Part of a small language model's weights: 10 heads of 32, normalized queries and keys.
MLP neurons of a small language model. Each row is named by its layer, matrix (gate and up: input weights) and neuron, and shows model dimensions 160-319. Each number is 500 + 25 x the weight over its row's rms, rounded and kept within 0 to 999. Numbers have three digits each. A neuron's up and down rows have the sign that makes its largest values positive.
A block is one neuron, or neurons of one layer that tend to fire together. After each block is what it responds to, as a language model described it from the Wikipedia text at the highest values.

L8.gate18:465481508454498485461479455543511483523543472521511465463508495525489470543509513506453531509496516486506496527522451529516485497466551521558497510519518490502532534532517490524489481525461466471532517531514491462486489472494495501479516504478518494507471513493538488494519496502459441503532523532503482458517494500508513480462495497493474524487502500521524448532523503529493464531553479564510479512539501539522539517521487468501542528509516527490476480519505498513490498483507480
L8.up18:550503480480451491495523469535452485479493511541480487496562519476522470527528500520511502534512516532559525495536498505502473491508531506514518513507541496478537512500526460463474497460473544489451532540504510482507488462489502476495505529490477489494475508460479479484531512481508482513494491488481541451514499476504510484494455455499500475502485512495513457511521519510465509572463473506512493479477496463488494484506529483494522488496512482480492522557541474487457522474478476
L8.gate94:528484514490518451470491501491525489510494476509503523514464494481481498516538525467516535472502482495457466513528519484446417487530507530481523492519494489495517519516533472505507451473498497516513472493501500491513487509478548466511506451490511454475476491516518508487436478521502539531575522514450509530519519504515481482491497514456481516493502504554512532547507514548502518509456512518521528485510547493512525499486469468497504491522499504512496502520488537481481490503511466
L8.up94:489475504520512437501492511489537495520515446521478493522506516475516479487500527460478521477489487505493477470460465505521497462483526484466528516534575504541488496512482488493474491477418519431454543515475521511498494537521493491483491502484491562560481503522513469508482531511559519451527499503504479514469491484519500491487496533501538527481496537520541529512508519485507438523479473534493512466446509495480487496506463490506469520498485555540537505532528507500496500503484495
L8.gate170:496489433495465543560504466476503502518528526485502466508502494531512511565535480520505515500494472464518495470490500552500512478533494546526490476541556477489529512484515533473472470492474500460506486496502460500465510521553523479465470510511492512487511521530494522490480542527480445497528477550515495501509479520535532518484487524512489541505479474495480480546520513470480481508528449532520509525532504502501521505514505478483534499485499481539507516519504507494463492488470488
L8.up170:507512497473449478532519489536424517488541503500463499486515491524490499501531507523473515517507514485501539526542493538482517486555526499501496493537505485450526521507524499494488486531474514527498499490491456517470477477498527468476497475517508491502489448537505474548522530489456474518477502506517508489495526493548514540553469485527453550458502485525476491517505497504521496477522495517528496496503474461522513519483488471496495522498474451505491518524487523477493500513477529
L8.gate171:533547507441483495541494475473465500530519513492499457493520457474461513504522539453487492481528464455524487500492501509481447492490533502465498513468483496473504473504489554484506457527529451479438495509506503485511517492503510486516483473495489491482515491488498481466466452507522494507489529533476489519485475513493482482484530535506514544504508513503483502477507517442477514507508531525501472527530533487502492528497492485480477503544503516497520519524482477451480555473442512
L8.up171:497486506488489506496519492496490514489541521516503544461490515489518510521496497538519509540524514531483504469512459448516546517514538493536515487460499483445447530484485495474443515496475502481503484452476514498539492520495525549473486542506497518494497512541542541483520540512511494452491512489477499502537510524481503496485465491509491496462488487487533515517504523525526492507485522499498521474486528503529472516423468515484511513446481465487523525506482515524468498519497513
L8.gate204:505497479492510514512486522555484490490507538481536521493495541459513476534512493510466465510490502494532481500551572490452508529515524494493482443511532500514454509483467533456501536502489496508530483517526498505470515502477495555479504479490536514498496512517558437463507532509528492526525487514515519526497464507514525518496454515478450518493459460499505456523512487534485474456476546477483516511490535487460510511473516539498517505496483533513493477457556493500503498495470477
L8.up204:514549501432475520520494523495485508528475483465488490508507529530486526495465499529478499510483488498531520522504488514514526525527573459540499494504549545479509483462470521512508519482477487486464501505506506513455504498480473524490504486496449516456505493497476533494524516509512492561529493516524515495452516512493559501486503563481497488482444540513519460487515517484512501541546525515495518509492508462470522482475485518481524507474497484541535524526491520545499522498529476
L8.gate319:498473459479512481502519473503473504507550486485501457522512466490471477537490555542516533482473529500528527537530510486452488512477494542531482470485487513498480502495516532505427518496558523504480480536513493487496493492521550563502495511497484499496502481520499484488533506468532489532553533506497456484481570525479508500465469498506514505522510490487533492517487547471511493504524501431521514452511469466503483499505498503495517540465521511516549545528542500516466511531507517
L8.up319:551480518497473510498499485464498551523487511552488468527528464508463486484524525510462559496472513487512493520534540481449518449496488543484506501489534532507478476528500523513509492493527541459440451486469454489506500541489536542518534483482475500523489482462497499490456468499495491556528462514507508526486510516469480499505460529492476526506500486492486497510489485452511475505496544472571492486530468510495507510521473485514490531503483528508493501546491553498504541505524483
L8.gate348:502474450436543507483484485505499483513490474503515487526536486443518481508510509522468506518522507465493474515556498544488458513500489522505513532514490518463474447510482497477435478488519487461511462481459519486492515514521521521465483468503468501505511483457514467466510503506538539502475512549546494470465531480500491489504508522503495524500489484534507495564518480512524518525528495519464502515518494565525506530448504488523498502478499514566488507498500505500470529550487514
L8.up348:524515463449460469468545508487497498494515518508517530516518518518535494527489511491490535511480532529455574435532525513469503495524489461516495471481503525502491464494473521515488524451524499504477496527490503488493466532473498520504519470513510497481500465510504504498511489506520495494504494531478495473512485505526502515508484529486471468464519493529526511536482552481526459509528515472531502477541526489510476522500496481454465520497547488533487535447498514509471516466521519
L8.gate356:493471451495506516517476525560488500505497539468540534530490491518469464539529521492444526503506480512500513532465509541472490516532508509481502510516504476539513500477469432493506507526512498486505538525470504506539492496541542521480505501520472502513477551500513486478497509551481493533465503565529501507482508544480489461465490460476539534490504494527501495519530508527529492534508492454517502525507479532539537567492516501498496507525501537462523487466474519499519493502509529
L8.up356:524498500523499467516486505495527545517514488494464473480509472495538523504485482508475535508505475520450526514514433496475526545543488470486496467507510487500501487488494550541489470492519494440506468530492477491539480525514521521501499447523513480519478450543445460520498554516508440521508507518459501451508501512468470519515496475533529499504468452485479514536498533473523484475525462496551506509484509466523491491457442515518499512489498553520531487494505492503534504534530505
L8.gate447:525463463482515472536519489506501502500497507472513508488519471454505485553502517461497466527538475525539470479546531503530546521520495513514518506473514519494482488520491531519449520489555527496449500548507541523505483511515494484507501564483471500516512493493475488479510513481510469448491510553499520526493534520475528517477533533479524561506485503483504481478508512489486491479513560462524511480513502477509525515482516516533505526478479501527500471502519464485463490518513478
L8.up447:494559492517498504495499506504496557503471498538535493481489493522510462493458528478504522506515513526485541480510491501469524495507511474481530489481494534502512534517477493484474548520538487567535534506477504530503425508495501462466471463497484493511493507507458468474539508468483476486491495477485538483474533495525497482495470524483551521533491494478492490538497538500505533505521513502448476476489507548518506489509430496536555516494517504508490490493510483515498466468529508
L8.gate496:512513485527494548505548472522479509483499476473491484493506522481472508527533440488473512503509495460479474540483508521510508530474534517532509516464541498501512513499476475483501535468473487543489479535478496516511482558528488535506535467497517459502539508484510495489495520535504534480486473536498508520553510522504476509458526471454471479493485475519511476485515521470501489524531509494475488492511494507450529494479515486500505463476536499487502546466517468493496485495467517
L8.up496:443507438483518501484555513516472502472530483536519490520508517515503475504463451515465479506494501527499501485527483473508482496496450515481511534492539507488508469523482487492513491473542535473491489518501532507474448483507452489489514483506495457479475533513479528508538544491572455497502573499491554500483492506471493513520485516479466509489521466495490509517460503543491490471520498513491510496455494492507506488492534466459561493478476481471470528478453486487512466479511540
L8.gate532:491512508508524504552490517515523489510553463521502515516487469506505502497515482474496495491485489470510515511555493482478495482548479537511505451455512512498531496500507504497473475514467477463496494524523487482541484537516530483451538471519509527498501445537515446480501474542508453491513497526498496476503453487505520498518507524537525489464504486509507470508511507517501526468532499510496539501497489523558517512487492496508505486518501489502463475465522478518500531484489545
L8.up532:491489495522500544504516522457533515494547468502475515516532472496529494478515470467509508465536531452495514487534487518482526495497470491490488467486503502502475469512513473518492509508485481505494518529539490473554498491492503456533512476510495506508481439513492464457491509541497498511527485463497478491523509461525503489520492505518499496464574537489462495547491506489511485482507513566527533504485512499480502506481507531499509498499532525544493503505466510518502480504529514
L8.gate580:494481445510500464490518463535504467529492509478475480488490483506488476486481462441511470526506452523485492508524492501504500529519488503496509512501493494508480523517500512509442550460487528475480479513478548496501523512537491495500457454489544518466450496491468522501510499552531481483496523471469465510525468483470524505496499533477482552525521480504465487507458476482480506491498471545549488507524497493498494501488483511450492499536521463538505467528518457502493473496463531
L8.up580:546489449491513468475530513477439557499485529519487495550514493486505514496492519509455462469500503474512502488512508459509540519513482506497494492484467517540521513518492515483438523444523489497477511458544525518560509511541493515464546487435535524465523517460511492485508540510524521493493497493484455499491516458458536496521527475503471503505496463473441461516476475474522493491512482507526503458538483484491498525457478521514500532525472497564519498500485482467521518508468524
L8.gate698:510475506478503470470518529489525451450510493504537482498491468473493506533582477453507495489545471498483492510533510506490507540525535495504487503497544486537498497513462528478504487497507511467515490487522460518459509477500468512476484517523472500542534487513451486491478471475544503515476517547500499483517493518503491520519551489518517512478503493542481512514501511463486492507474528519517480482505513549505478532518528473497544528455486523510530485465500490462494499465512502
L8.up698:478524534493536484489489502554538437487498544488522497553562504474502463501486530495495545462492517472486482506488536490514476521499528519552488493503517484484500513462489499499506535500483483475498483509499547462521523502481536517483461510470512526495506461475497526484466507493492541507482505510471481494493525473469480517438492495480494485458518494492481500531515512490479496482494513530476471461496515479537523505535440513485517439474454520509505500477516510518519491474456539
L8.gate707:538489482426530505460490474503486444492508528513510473486510490438503490499480531472501520530520487524501501538480500450484506527483477554546513505529518528518512466512469513482492483502483452511526493511504463525492530477484458501459490491507531510512483478494520486480505507463476512472512453554517525479511505530460535486532482524486502519471470475546514513497514470504503511490516454513487532487480514546521481538511547471535480478534506475493507477471474495445512496485498545
L8.up707:531526487494481498459499541467465516539510498525473533550488511462535486528519458484508518509497502533499470515488499481491497517505528486481471493555527532512533524486473513497500483533494512478505519507547494513495523465481533505481471447510491510476462509515500487519476504479519502490515474497521479528515505484472558502510495527554497529455464472492476498498492495474492503509459482519528493464520464514502481492469529477486500486523516483505513527511543511524500514471466523
L8.gate785:516520490471464521500486534489522450470482535515521531495484527495531502518484523458511473524469481498517503533514487478450534500522488527514490524492494487512549528516524497490465501514505501517492487539509458470493532488499481485482521501518500483472503531511483466486481487449490500493496440561524498521487510482528495500494526535517481512454537485473555544511500496435519477544505500438502535514510518493503538582492492481471497526509523541498518492526470484468507519513456498
L8.up785:497538449512475472498481511479488553521528544483555487481462516467498489545445488478481520487543505501493452505519519497513541487466515515502513533523535478502511508502503455504486495539508480515496479495479483474544535447463521497489469507455540544505534501505513467503507505523505486525507530452493508495521519514522515509466479529511515542516514470517558454450449534547486501469525478509518476513491477489522529508488443491478515544501463487510523518515506535528493503472460495
L8.gate800:480476514488525498526509464510487533502506490456512517479499537461460497489481473520509475479525524490503484462501468513492474490486535523503510483545486483510477495513471456439527489513501516508498477484479502471502496534477510493498524513526480444469508502526507470503517476521485508504474520508516524557504549480461530495413501466472470511520494481522511537524498485452497518560482521500460509493474514526542507516516465505528511517484507484424496479498515500509490490497506474
L8.up800:515494495494506511407517519495503486507502514461500485540525519470469478524482504512507503512496533506551487451495517479517552541474502522497511494510486486490461480548491469494511557495546471467487457506523479515453503527491478463458494536494475479479545551530498521513512504469455496476452501494483478512517529552494510508524498490474470480488472512481505509498480523476503500476495521488480501498489568512478483537504500493481528555533489525501518492479517517494525478433520495
Description: Possessive his/her

L2.gate93:529530504515480517488511451512515522511516499471565554510451516536480503524452477490532514534525463489490484502540546492471513506520490508528508525491497496511500476488528512515482493486510478523514511499504509476548493526498529507474511503499495520476514535567538527514503501503489474546487514517507505503501529467497492487520505505487494463518447538507508481457495519508543529484433486553520482482533508493537533508486496531518508501540510535511494535466518488425521482456472501
L2.up93:491576539481499542478504514512520503481503463502518527487472506544476491481531431485559481475481493451497477473448526500546531496540502472508524524506477514530468470489489525511514504514481541510491471523495444555518484549511474546499529478482475536488497484470509502542511498544528533482488514501497487532508538496500528504466502504530485507518490522469494507478502547456476481447507458504531516478491497520502504483543508476520476508516474510540531488478480546482543525515491497
L2.gate231:501536531494463518473522451499500538503505465527482525493503460516523529552533493523556560489492494456491510487532509478475518505512475536491517526503465489497505476486505512475474489510497493486464470490515560472476488503553508507471535510529476507549530528510474457496466509475524508460494523469538478505467516502513522517458475426531498535490470494514499465497495494482499466477496468510504499528524536556490552493526494508496470533519468540528468528499500446503525532484494470
L2.up231:496514537525449527492505466502514491540488464510467516519505482472501485518495465548544489477481500441459480481530525480482478537527457492478492504492492499466517516503508490510487498466524497481483471514505499542502484518495512476503513495484517480505479520513442510477502514495552532476517536497533501517464544503530494474485499478526517492518505499478477521475493532492487473465482496535499503501505520530506548501467506458482533523548449501507446535525545453489510492477467498
L2.gate613:542461569507441541529492501476559497550489500521477506510552503476520512495532502529451486519477484478499483522470508467491488527490492496505513550470466488493463483480532496483507487505481550522504479479527506524523513489522509496507501468500488493505519498511536523483544535546525460488509507466500470473504505460526500475500539509487507522519442516527515503520502471548472496519497524522503525525508470539493516484514524487506508470509528478527502527473444484494498515478501510
L2.up613:487489512514465490504532473473513487530525471522522503484508472503524522539495503505542511489457499478472476520486502483507487487483498505504527463504515479498506458504481543467534500517519499514549482468521542485494500513487518540482521524483478505498528541539496471491515502517517502497435529549489485508505480514514511497463517473542522512498440528538544492470465497477490517500482483496483486585464480498489471481523494516522524505530470501493474486503519490493505485522492484
L2.gate735:522487492517500493513494503518520543505503537512470475496535491503530522526486486489494519504450478467513521507511491506490486501496486502491496484554508511508462511488503517483466497480515515501548457534458472518545507459508464520459479468507560489471518538489462484479508512524519543516508566473520496542524502486500529466450519468534490448497429526499494479494456506494460484512510510460531525475500485501516513499517504488492504516466482481451447494501491520458446477499505495
L2.up735:495491518548513482514516523439458519490503529481472502490538491472513485493468494525478539493540506499506509494480486512452498481516486494500505457549495487530511493457514520460475485479462510473542517464492497526474482452499504526477469523446489508509539490497481456474483484489493520470486520523477510487518519518512479527511529514512478467531438509533489499473426497516491524471520497523532533538517552492477497476519535519487551497502505498437452499520522512486505525513503490
Description: st after capital E

L4.gate755:453503489477490506503509486520505537508493504511488531483506516505526460530509541492504537519531488468527492482452490469525505564524532510515504519518532470498492539475459474468524527501468478474514482554515479536526541503522522509462514441479492478494542493482476503502507518478504527503500494502522486491506494443531502474530490519478513497486478461511489482528486476464524449478515457491477461503513524449515455523507555511536451522515482536499511495495473501538478477518528507
L4.up755:532443453504496494479510494503460477496505461492521488509513506505485524516473548502526473501483509500532469490488495485454494545512499472478503560515496524479471523449473532501512494509510502496444454544474505517483481508496510507474497472517478499463508523483508505562543530450484496509469508521483461453507519494486510499539501499443514506479513460498480481480481512510524466487493466434492474542503515472507497509534504507511475496494521539496501464561513504546478502538497476
Description: Mid-word fragments and headers